From a checkpoint of a small transformer trained on Wikipedia.
Architecture: LayerNorm before each block, tied embeddings.
MLP neurons of a small language model. Each row is named by its layer, matrix (up: input weights; down: output weights) and neuron, and shows model dimensions 32-127. Each number is 128 + 24 x the weight over its row's rms, rounded and kept within 0 to 255.
A block is one neuron, or neurons of one layer that tend to fire together. Before each block is what it responds to, as a language model described it from the Wikipedia text at the highest values.

Description: Possessive determiners his, her, their, its, often after a preposition and before a relative or possession noun, e.g. "to his brother", "lost her faith"; also apostrophes in names like D'Orazio.
L6.up1245 [ 50 158 161 108 161  96 150 158 141 108 146 161  96 119 138 114 149 144 116 115 134 138 130 127  54 124 119 114 165 151 127 115 161 115 140  88 119  98 119 147 144 110 146 102 146 137 161 129 118 127 108 149 127  98  88  93 124 108 150 125  57 108 127 114 122 140 129  79  98 144 103 103 146 168  94 142 106 134 129 145 116 138 152 140 123 176 133 127  92 163 117 106 150  72 149 176]
L6.down1245 [130 105 122 125 147 135 125 128  97 110 162 160  98 118  86 140 111 116 143 103 169 133 106 144 149 106 134 139 127 125 127 128 133 162 116 173 154 138 121 141 169 104 102 130 103 116 123 153  76 116 153 102 138 180 135 147 129 114 143 166  96 103 154 141 119 151 147 115 131 129 144  86 154 117 150 129  90 115 104 135 172 146 182  93 113 103 146 109 133  96 119 131 156  94 140 135]

Description: Fires on plural-ending tokens fused with "and" or a comma opening a list (songs and, winds and, shoots,), and on sentence-initial "In" before years.
L5.up151 [155 165 193 128 133 104 129 135  97 102 172 105 135 113 143 122 121 122 121 161 156 146  94 110 148 142  82 146 124 111 158 170 129 133 113 103 120 155  85 130 116 159 148 154 102 200 124 110 106 116 165 133 110 157  83 123 101 155 154 147 126 133 153 140 155 141 155 175 156  80 137 149 157 153 117 147 134 161 118 121 136 162  87 125 170 119 107 148 120 130 122 150  64  98 130 123]
L5.down151 [130 144 122 132 106 123 162 118 153 166 116 148 106 108 156 137  72 129  97 109 126 115  95 165 118 149 127 158 116  90 139 146 135 115 122 125  92 144 126 129 145  85 148 144 131 129 106 129 122 138 126 124 140 118 178 127  92 116  83 117 104 160  84 126 137 144 142 133 111  78 147 137 143 116 147 169  94 160 167 125 121 135 101  74 147 113 137 127 159 171 104 120 116  90 155 111]
L5.up462 [122 143 162 177 109 119 146 158 155  87 115 126 157 110 112 152 117 118 101 117 169 103 111 122 149 132 155 132 109 220 136 129 164 117 130 105 104 167 119 139 109 124 150 137 122 146 198  95 101 122 105 138 132 122 117 148 127 157 141 108 108 107 150 163 137  99 125 114 122 130  98 143 163 128 143 119 123 146 108  71  99 149  84  84 106 138 152 112 151 138 136 148 158  70 151 104]
L5.down462 [147  85 110 124 142 137 102 149 136 108 159 163 154 121 147 106 130 131 137 139 135 112 128 179  95  80 112 132 144 130 129 138 175  89 150 118 140 130 151 128 135 108 129 127 142  92 108 156  93 148 129 117 143 152  87 145 156 131 152 163 135 108 137 146  88 137 189 139 102 110 150 126  97  88 135 135 148  75 164 139 149 100 106 142 157 125  88 105 105  94  88 156 167 130 151 120]
L5.up860 [142 155 173 177 134 136 149 117 143  88 120 132 152 122 135 135 125 147 115 128 155 129  92 112 121 132 120  73 104 132 113 151 105  98 123 149 162 150 114 141  73 107 104 138 145 154 168 160 106 110 112 117  83 129  93 128 108 128 131 126 153 136 122 127  93 122 155 112 133 120 120 124 121 154 125 130 159 119 103 146 100 160 139 120 116 106 119 116 141  87 129 129 140  93 119 130]
L5.down860 [138 156 128 150 116 145 103 126 105  91 135 117 105 123 105 143 138 125 129 153 119 164 118 153 163 142 108 134 141 114 142 126 122 105 127  76 129 126 128 136  66 107 106 120 128 140 107 131 132 141 117 120 164  99  79 126 130 111 137 134 154 159 167 145  98 123 148 117 126  93 141 138 120 143 113 111 121 108 115 132 166 146 150  97 178 114 152 105 132 124 143 115 131 164 162 120]
L5.up1120 [114 113 153 113 148 118 138 109 198 103  91 128 134 136 136 114 131 160 119 158 117 152 164 126 119 159 103 145 141 120 113 122 138 136 103 153 146 166  93 110  83 126 139 110 134 121 129 114 115 116 143 146 132 124 111 141 110 136 153 112 151 124 127 104 113 142 112 112 109 128 116 146 158 126 118 120 127 140 134 171 167 150 134 121 167 134 109 153 107 127 112 133  73 172 158 136]
L5.down1120 [116 174 143 126 202  97 122  61 138 157 117 154 112 172 137  91 128 106 173 117 114 157  82 134 148 110 138 130 101 140 127 146 169  97 130 112 149 115 142 138 172 112 126 131 126 132 124 147  97 112 117 123 113 142  80 118 135 150  91 141  87 139 112 101 120 114  95 147 146 100 159 153 177 117 187 134 159 126 143 160 117 131 125 127 170 140 120 138 109 128 152 132 142 153  91 152]

Description: Mainly the digit 0 in pipe-delimited sports statistics tables, often after other zeros, such as appearances and goals columns; weaker on first pieces of split words like as(k), off(ers), pre(vent).
L3.up127 [136 122 141  99 127 105 169 148 121 145  75  69 132 130 142 104 116 122 143  94 128  97 107 119 129 152 136 150 119 130 112  90 108 129 137 116 110  91 124  96 124 120 147 105 131 132  91 134 164 100 116 120 150 140  95  77 156  83  98  88 121 136 101 164 152 146 170 122 119 110 147 110 142  89 105 129 127 102 150 138 128 117 139 159 148  93 146 161 107  82 136 154 142 130 153  98]
L3.down127 [145 103 112 117 146 114 129 129 181 137 129 115 106 119 133 146 135 160 121 117 104 147 133 117 125 147 116 109  86 190  97  90 122 153 120 137 145 107 129 110 117 114 116 110 120 109 142 165 135  96 114 182 134 111 143 134 130 175 101 106  83 141 111 131 130 134 151 129 142 131 130 153 155  88 124 167 163 100 138 108 116 143  72 149 131 110 156 138 129 119 156 111 157 124 112  83]
L3.up191 [136 157 132 114 138 107 122 184 131 146 172 135 164 163 183  98 137 109 141 118 104 121 145 124 120  70 112 112 156 131 138  99 139 152 122  81  88 122 124 163  67 133 151 116 130 154 142 163 136  83 134 159 144 140 151 106 124  93 129  96 116 147 154 124 128 128 142 112 193 125 136 120 143 132 118 111 153 131 104  89  97 111 128 124 142 152 131 137 120 109 144 160  96 148 130 137]
L3.down191 [110 132 129 124  99 143  95 123 155 155 125  91 138 150 120 128 128 143  83 154 131 102 138 122 138  78 117 105 135 132  83  94 116 125 110 146 149  83 150 100 108 140 104 132 143 137 127 187 151 169 134 110 147 105 132  98  92 151 105  84 122 108  98 169 141  55 138 118 171 145 156 124 148 142 117 123 116 144 151 100 119 124 178 120 137 135 114 128 146 130  98  69 102 136 139 160]
L3.up531 [126 112 149 102 137 120 113 140 106 111 152 154 159 161 166 144  95 112  94 125 135 121  93 138 115 117 141  87 147 113  87 110 156 137 125 125 142 177 116 118 136 134 122  86 113 137 122 168  99 121 130 121 153 147 121  86 105  72 109 140 127 109 127 167 104 125 122  96 129 136 132 125 139 124 108 141 145 119 179  80 105 188 132 130 137 126 141 118 164 153  96 149 149 159 114 167]
L3.down531 [141  97  96 111 124 116 159 136  83  93 115 110 106 134  98  70 145 152 159 104 136  97 120 168 163  89 138 105 122 123 108 112 127 105 134 161  89  92 132 131 132 159 159 106 127 123 139  94 174 125  81 134 168 100 148 121 122 105  87 195 118 104  98  90 122 113 125 119 120 157 152 111 126 128 143 141 135 107  99 127 140 122 114 144 139 124 152 114 126 122 130 140 150 126 137 125]
L3.up1388 [142 153 131 140  89 122 119 137 119 100 116 110 153 142 125  88 153  93 158 151 100 142 170 164  76 135 147 146 163 172 158 105 128 119 120 128  90 143 169 137 129 148 137 143 109 152 131 130 129 114 118 171 100 112 122 107  82 105 135 157 150 143 133 142  91 136 142 112 127 125  84 175 145 132 133 108 148 128 132 134  92 112  79  58 138 110 114 118 147 127 152  78 100 122 163 120]
L3.down1388 [151 139 127 111 119 131 130 139 122 145 168 117 128 120 106  98 151  97 138 140 141 130 136 150 111 119 137 136 103 156 103 135 159 133 109  79 111  81 144 111 154  93 122  85  89 158 146 189 140 122 160 151 151 168 126 150 133 143 127 129 138 125 126 166 113 112 158 146 102 132 113 111 127 147 168 107 190 128 110  85 134 146 118 116 110 143 156 141 122 143 104 122 130 110  92 115]

Description: Determiners and possessives like the, 's, its, of the ahead of a predicted noun phrase, often after be or as ("was the", "Canada's"); also table pipe separators.
L5.up101 [131 117 150 129 117 152 120  64 177 129 169  94 146 112 132 115 125 110 123 130 104 108 172 159  95 132 137 126 151 148 122  91 129  85 110  85 157 104 139 125 139 110 133 128 124 141 183 153 150 151 130 137 160 136 130 138 126 156  96 158 132 149 132 152 157  73  98 162 100  89 132 151 111 116 100 162 149 123 128 122 145 121 116 118 113 150 129 115  86 129 124 127 141 137 142 136]
L5.down101 [139 133 128  96 121 142  80 128 136  98 156 150 142 163 148 118 133 160 103 126 143 164 129 110  96  81 108 120 152 149 145  97  93  83 130 141 147  93 142 100  93  91  91 116 148 145 130 150 128 107 132 145 124 148 153 161 134 109 133 108 149 152  92 159 120 115 109  78  88 124 171 101 136 142 137 103 105 161 101 154 151  89 154 111 117 124 139 146 118 106 142 143 161 113 110 103]
L5.up594 [174 206 135 159 152 131 124 108 142 136 139 135 153 132 122 161 148 123 125  82 100  72 159 121 149 125 166 161 125 138 131 116 139 109 178 168 113 119 126 106 143 118 173 138 147 157 105 160 124  92 144 155 123 116 122 131  99 120 167 133 165 115 155 169 157 151 163 136  59 101 168 146 117 163 158 123  89 146 117 109 133  87 110 119 141 117 163 114 127 126 165  81 142 128  99 127]
L5.down594 [112  83 122 117 111 138 166  93 107 153 122 133 114 126 145 139 107 143  86  98  87 154 154 126 126 124 112 130 170 127 144 108 132 118 102  86 151 146  74 144 178 144 163 156 121 108 173 118 154 135 120  95 161 146 130 115 140 174 134  97 130 123 102 109  90 146 142 130 177 159 122 117 135  86  95 155 129 103 129 141 123 167 133  85  78 127 137 168 178 144 130 136 150 131 106 108]
L5.up984 [104 152 128 109 154 151  97 135 140 156 154  99 172 111 113 125 109 148  81 128 115 102 138 146 165 131  96 166 137 114 124 130  67  69 157 132 146 119 111 165 135 129 123 156 146 144 150  97 164 135 128 131 125 162 119 157 127 105  76  86  98 104 119 133 137 138 129 138 122 118  60 149 127 115 142 130 104  98 141 140 157 153  90 105 128 112 132 179 151 111 150 137 156 127 100  97]
L5.down984 [129 150 115 135 142 142 123 135 141 140 197 135  94 157 141 120 130  75 124 143 136 134 146 133 156 112 162 108 127 106 151 142 168 116 137 137 124 118 161 125 148 111 120 132 127 157 147 171 154 121 106 126 107 134 109 160 149 157 109  95 129 144 123 161 137 130  95 132 115 127 136 115 185 153 142 135 144 140 141 139 141 110  92 107 122 156 122 101 141 134  89 144  59 133  97 110]
L5.up1580 [ 85 130 162 173 131 107  97 135 134 127  95 116 133 125 124 147 127 154  98 150 120 110 141 170  97 122 107 130  90 189 138 144 138 136 136  98 119 125 160 130 163 133 141  82 118 135  69 110 134 115 125 135 111 156 134 137 104 104 168 137 174 110 109  82 118 120 109 113 128 144 132 113  90 144 113 117 130  89 133 124 116 149 119 138 188 141  95 113 139 137 145 101  92  85 129 139]
L5.down1580 [131 153 149 120 113 162 124 145  70 142 106 139 150 144 123 134  92 180  83  98 124 119  94 135 180 126 106 108  59  76 100 116 174 119 163 115  94 151  98 118 145  87 122 149 108  91  81 146 118 113 153 129 109 144 161 126 103 135 111 154 120 133 131 141 162 135 171 114 169 145 129 141 152 117 147 109 151 123 102 101 134 129 114 102 110  77 134 117 156 137 115 158 165  94 153 150]

Description: Mostly "and", sometimes ", and" or "or", linking a second parallel item after a full first item, often numbers or statistics (e.g. "1780 and 1784", "10th … and 12th").
L3.up766 [121 103 156  92 164 102 118 140 154 117 100 125 122 128 133 111 133 118 158 115 143 174 121 134 113  97 102 142 128 121 164 123 144 136 129 158 108 117 118 100 122 131 155 160  90 127 129 136 127  80 171 112 130 118 113 175 135 137 106 118 132 140 128 127 112 146 130 150  76  96 125 131 165 135  85 114 153  94 151 152 119 139 165 113 148 112 100 162 106 134  78 122 111 154  90 117]
L3.down766 [115 130 130 110 171 104 161 139 165 127 100 141 110 139 133 116 126 160 142 116 140 126 171 116 118  99 115 142 150 162 125 122 129 107 136 112 164 148 147 125 156 177 134 153 172 143 137 137 130 139 106  98 131  77 111 133 107 168 172 116 102 156 134 154 141  91 147 123 146 177 119 124 127 139 101 179 126 118 162 129 125 140 142 154 129 106 139 120 132 149 126 144 133 136 121 160]
L3.up982 [114 145 153 158 100 100 111 160  77 127 138 122 101 141 116 146 119 129 194 143  99 133 142 132 130 134 143 125 113 135 134 104  88 118  97  74  94  91 157 119 120 161 104 131 132 101 139 127  92  90 135 159 153 145 138 109 117  81 158 103 144 108 137 142 125 151 146 136 135  78 116 115 129 127 156 126 139  98 163 145 129 108 130 124 121 104 122 158 114 125 107 153 102 126 112 103]
L3.down982 [213 148 108  99 129  97 135 113 166 140 134 108 120 132 110 111 152 127 185 133 171 134 118  99 114 118  92 103 176 145 138 131 147 135  98 112 163 163  87 117 107 115 142 164 110 131 175 137 169  99 166  96 138  83 151 157 120 121 125 145 153 123 145 155 127 110 122 121 135 136 148 123 154 114 125  73 127 113 139  99 164 153 139 100 119 134 122 138 155 132 119 126 129 161 137 101]
L3.up1660 [115 197 122 154 141  79 121 134 108 117 140 123 133 116 154 135  98 156 125 115 139 137 147 124 135  88 142  95 100 145 121 109 130 154 121 106 124 146 124 137 137 133 125 149  96 107 157 110 134 123 118 149 145 121 122 184 166  89 115 111 127 162 120 129 109 140 137 101 123 104 133  87 126 170 125  99 138 148 137 131 103 101 144 120 129 141 118 193 104 142 145 107 105 136 134 124]
L3.down1660 [132 135 152  93 152  76 136 129 143 125 187 141 143 122 112 121 152 130 147 139 110 151 117 151  99 136 115 106 143 103 152 100 128  73 135 110 183  93 115 110  89 114 148 152 142 123 127  92 182 148 121 108 156 141  93  89  92 140 136 127 159 159 144 145 148 129 135 124 135 124 196 152 126 101  99 110 106 169 128 120 115 114 113 117  99 110 189 127 155 123 103 117 151 140 152 139]
L3.up1935 [146 112 143 100 135 118 118 141 108 134 102 131 112 177 125 127 147 186 161 145 146 155 129 115 159 133 162 102 104 123 148 112 104 126 135 133 158 143 126 141 154 167 114 107 147 146 136 133 114 115 137 142 136 136 134 114 121 137 119 126 128 167 122 123 106 127 129 144 130 119 138 109  91 113 131 114 150 100  97 110 135 146  98 100 142 124 106 160 121 159 148 128 116 115 121 119]
L3.down1935 [121 114 128 145 131 187 116 120 165 149 108 176 101 124 135  99 104 136 127 157 140 141 116 109 115 112  96 140 104 160 125 145 175 125 160 130 151 146 183 116 114 127 140 130 127 116  99 105 129 149 140  96 167 149 167 151  95 176  68 139  99 133 121 132 144 148 137 108 150 123 137 118 103 135 147 142 110 150 118 117 151 118 160 141 109 102  98 156 157 133 152 168 169  96 106 101]

Description: Cell separators ( | ) and small digits like 0 deep inside rows of numeric Wikipedia tables (sports career stats, standings, climate data); rarely mid-word prose fragments.
L5.up30 [149 111 150 146 151  89 176 117 125 118  87  92 124 151 124 156 141 140 119 128 138 135 148 115 134 133  94 148 138  69  87 130  84  95 143 157 166 107 119  90 130 108 116 118 107 153 119 124 138 173 132 106 135 148 137 121 149 116 105 137 107  79 153 109 143 119 129 137  95 114 110 158 148 110  76 111 127 141 139 134 180 129 130 121 131  99 110 123 120 155 106 170 113 131 187 154]
L5.down30 [ 73 111  81 112 147 127 140 128 169 120 142 127 107 141 115 172 109 143 149 211 127 119 172 109  80 162 123 145 130 133 146 143 107 150 140 143 131 107 131 163 111 130 132 122 119 169 118 142 141 134 142 183 155 107 125 105 104 134 153 151 134 102 135 139 111 136 144 153 179 128  67 125 115 136 167 123 128 151 107 118 117  97 132 107 153 145 128 107 111 121 119 160 161 103 120 116]
L5.up678 [122 139 128  92 148  82 108 157 137 147 160 122 108 120 130 139 128 146 115 156 157  89 127 154 131 136 142 145  99 109 113 103 108 118 118 138 116 122  86 113 143 104 119 123  98 123 162 106 166 128  84 137 177  92 128 124 142  93 132  97 110 126 123 141 119 106 105 127 119 144 151 172 139 148 123 136 150 119 140 110 150 112 153 103 117 113 125 120 126 192  95 144 166 145 128  98]
L5.down678 [108 132 147 132 119 154 131 140 170 174 116 128 150 124  93 162 123 125 107 109 131  94 148 101 142 151 153 165 152 103 117 135 134 124 108 153 115 115 102 137 115 135 110 113 146 132 102 161 136 140 137 176 134 131 164 100  84 167 121  73 140  99 134  95 102 122 139 138 149 156 128 151 135 141 151 114 124 147 124 130 145 102 101 138  90 104 125 102 142 107 115 120 139 113 166 138]
L5.up1379 [164 108 166 111 110 127 167 162 133 121 130 124 165 132 111 125 142 142 129 155 153 150 133 151 123 132 141 124 116 121  70 147 108 114 131 141 101 143 101 111 152 181  94  87 128 179 140 142 125 119  99 150 131 128  78  88 136 146 145 113 124 107 172 100 148 165 147 168 119 126 130 171 118 156 128 103 125 148  96 125 118 124 157 110 138  98 185 152  86 137  94 107 138 114 153 116]
L5.down1379 [128 151 139 136 133 155 108 106 119 184 188 101 110 132 143 116 145 146 125  94 110 147 142 101  80  91 164 117 128 150 141 134 129  63  80 123 123  84 122 121 111 103 176 148 114 124 144 137 160 131 139 149 132 133 124 109 126 120 144 136 100 151 103 100 150  99 173  97 133 130 107  85 145 141 167 123 105 155 174 130 136 168 148 132 138 136  76 101 137 127 127 126 199 135 134 158]
L5.up1985 [164 139 164 147  94 131 154 145 155 107 121 102 146 126 133 111  94 143 130 153 119 128 121 117 109 153  90 108 141 140  93 104 165 139 119 139  99 131 119  49 186 128 133 111 129 111 153 184 169 153 134  97 119 103 135 124 134 107 139 141 162 143 119 140 152 115 129 115 163 146 162 154 151 135 130 128 101 151 119 129 162 129 145  90 133 130 183 106 123 134 114 112 165 135 105  80]
L5.down1985 [150 110 139  47 102 102  94  93 106 119 150 109 114 158 108 101 125 134 126 164 119  99 119 161 147 154 134 127 115 118 142 180 157 113 117 152 131 102 146 157 136 146 121 106 137 120 102 100 123 125 121 197 154 133 149 124 123 152 142 122 114  99 110 117 130 143  92 128 150 110 107 149 109 147 133 141 119 105 141 139  82  64  85 154 130 139 130 140 131 154 183 109 154 135 137 124]

Description: Second subword piece after a short opening fragment, as in Gu-it-ars, Abk-h-azia and feat-ure, plus numeric cells such as 0 right after a pipe in wiki tables.
L6.up1039 [134 126 144 178 135  81 134 102 145 177 148 134 157 163 125 122 155 130 154 138 113 124 134 131 119 122  63 148 118 153 150 128 112  75 139 118 159 130 128 144 109 133 134 112 137 130 144 149 118 123 118 141 169 148 139 116 120 101 145 163 185 142 121 130 144 111 159 172  91 148 119 116 121 198 166 120 126  96  95 150 123 158 164 144 137  88 135 165 136 110 159  94 119 148 180 113]
L6.down1039 [177 145 114 125 119 116 148 126 100 136 128 125 186 139 156 108 138 115 129  94 146 176 118 134 140 114 134 191 121 159 161 169 150  93 146 117 133 145 133 143 100 132 165 145 141 122  42 145  94 166  88 124 143 104 109 101 111 136 150 146  86  92 155 125 110 115 146 120 159 142 135 135 143 127  92 106 160 143 114 147 131  76  97 153 118 123 120 167 117 115 122 149 130 135 118 148]

Description: Fires on coordinating words joining two nouns or clauses, mostly "and", sometimes "as", "or", commas, table pipes: curator and supervisor, problems and consequences.
L6.up135 [128 146 163 173 127  86 104 146 151 139 112 140 124 105 114 122  87 156 130 154 147 136 134 132 130 145 131 163  92 234 122 115 105 170 114 121 131 103 146 160 127 152 145 117 110 163 118  99 130 102 153 147 101 118 111 111 148 172 116 156 145 104 148 147 119 107 140 172 101 155 120 140  94 130 159 161 115 139 111  98 123 105 202 121 123 175 119 165 119  93 173 166 109 161 106 137]
L6.down135 [119 130 106 147  89 168 138 116  95 122 133  76 148 131 115 141 142 100 105 127 154 130 151 133 163 168  71 150 143 126 136 117 122 121 131  98 134 148 102 112 135 141 135 129 131 112 173  87 100  97 115 145 104 112 110 132 145 108 134 129 117 146 141 143 130 116 116  70 112 115 122 110 110 104 135 167 115 151  84 133 159 110 119 120 136  94 213 143 122 146 134 107 129 118  98 123]

Description: Possessive markers after a noun, such as 's or a bare plural apostrophe (servants', lovers', Canada's), plus the minute mark in football goal times (71').
L3.up94 [131 105 103 112 150 137 104 137 103 158 137 104 159 131 140 105 140 122 106 168 165 128 118  92  91 130 101 100 121  82 106 122 117 129 109 128 105 120 136 113 109 103 169 132 131 142 131 107 108 163 155 149 143  89 134  62 107 141 133 118 128 174 131 148 130 157 125  95 125 147 126 141 114 129  81 138 121 145 181 122 138 115 108 136 131 126 161 123 140 128 151 158  90 174  93  96]
L3.down94 [ 96 133 163 134  90 125 120 170 156 130 134 125 109 130 100 147 184 129 127 180 136 100  98 146 124 119 141 131 132  89  99 149 115 130 140 124 129 138 122 144 109 134 136 143 142 128 166 153 150 101 140 111 101 113 120  92 155 117 137 107 143 137 140 128 121  80  80 118 117 140 149 118  78 168  92  74 141 167 108 128 132 101 147 110 103 130 128  84 113  81 114 110 146 154 135 133]
L3.up444 [116 163 120 151 125 103 157 134 110 131 145 128  99 126 139  95 129  93 149 189 132 118 145 107  92 147 177  94 172 155 140 119 125 154 138 137 146 139 108 155 118 123 114  79 129 125 141 154 116 130 123 118 110 138 128 109 127 125 151 139 126 142 113 141 149 130 139 133 140  95 131  63 124  85 159 194 160 135 116  98 141 112 106 152 130 165 112  85  89 133 168 115 129 149 140 123]
L3.down444 [144 116 119 130  81 144 147 128 104 155 113 133 135 134 148 128 134  98 178 122 122 146 106 129 178  96 134 108 156 168 117 146 146 101 158 134 194 102  77 129 108 145 103 145 133 143 144 125 133 130 113 129 110 119 110 146 177 129 130 118  82  99 111 156 123 159 118 156 107 146 146 109 115 128 120 102 165 105 153 189 123 112 123 120 136 144  64 126 143 123 136 110  88 136 114 129]
L3.up1637 [113 148 130 104 160 116 115 132 117 136 156 139 165 125 125 158 167 114 107 129 115  99  91 105 132 130 128 129 130 107 139 126 135  92 109 168 113 158 156 158 160 127 123  99 142 172 128 169 123 128 127 150 116 193 110 100 146 153 133  81 104 170 112 130 151 140 117 120  95 148 131 163 143 152 108 179  95 119 130 160 171 130 164  93 146 117 141 117 133 152 104 103  90 131 138 100]
L3.down1637 [ 97 126 179 103  82 132 111 124 132 142 148  86 124 102 124  82 135 123  93 125  93  87 154 171 132 127 104 140 149 159 130 132 126 149 105 162 114 137 149 112 132  98 150 149 128 149 150 131 124  85 127 109  82 200 157 174 165 128 160 128 150 172 142 152 127 114 143 129  60 110 116 126 110 126 117 159 147  98 167 159 129 143 126 115 113 142 157 122 160 152 147  88 127 167 103  94]
L3.up1875 [118 137 150 125 117  96 161 138 155 141 142 173 161 137  96 141 136 105 137 106  92 160 127 153 108 130 117 136 124 114 122 122  65 107 134 136 172 134 146 121 108 134  95 132  99 157 147 143 111  99 141 133 131 144 132 140 146 102 172 122 138  89 125  87 162 130 131 172 127 111 123 129 130 152 109 151 146 109 157 100  99 126 133 127 122 155 140 126 126 175 144 145  93 138 116 102]
L3.down1875 [140 119  98 121 170 149 136 123 157 155 142 120 125 106 167 122 138 120 126 106 128 104  87 117 174 141 158 147 155 119 146  71 138 140 105 163 118 129  89 146 141 129 167 108 100 129 160 164 124 158 112 151 110 124  88 127 120 135  85 149 147 124 114 135 100 140 126 133 165 121 135 124 153  79 154 130 106 128 115 110 125 158 127 129 135  88 142  92 152  96 110 124 165 100 129 145]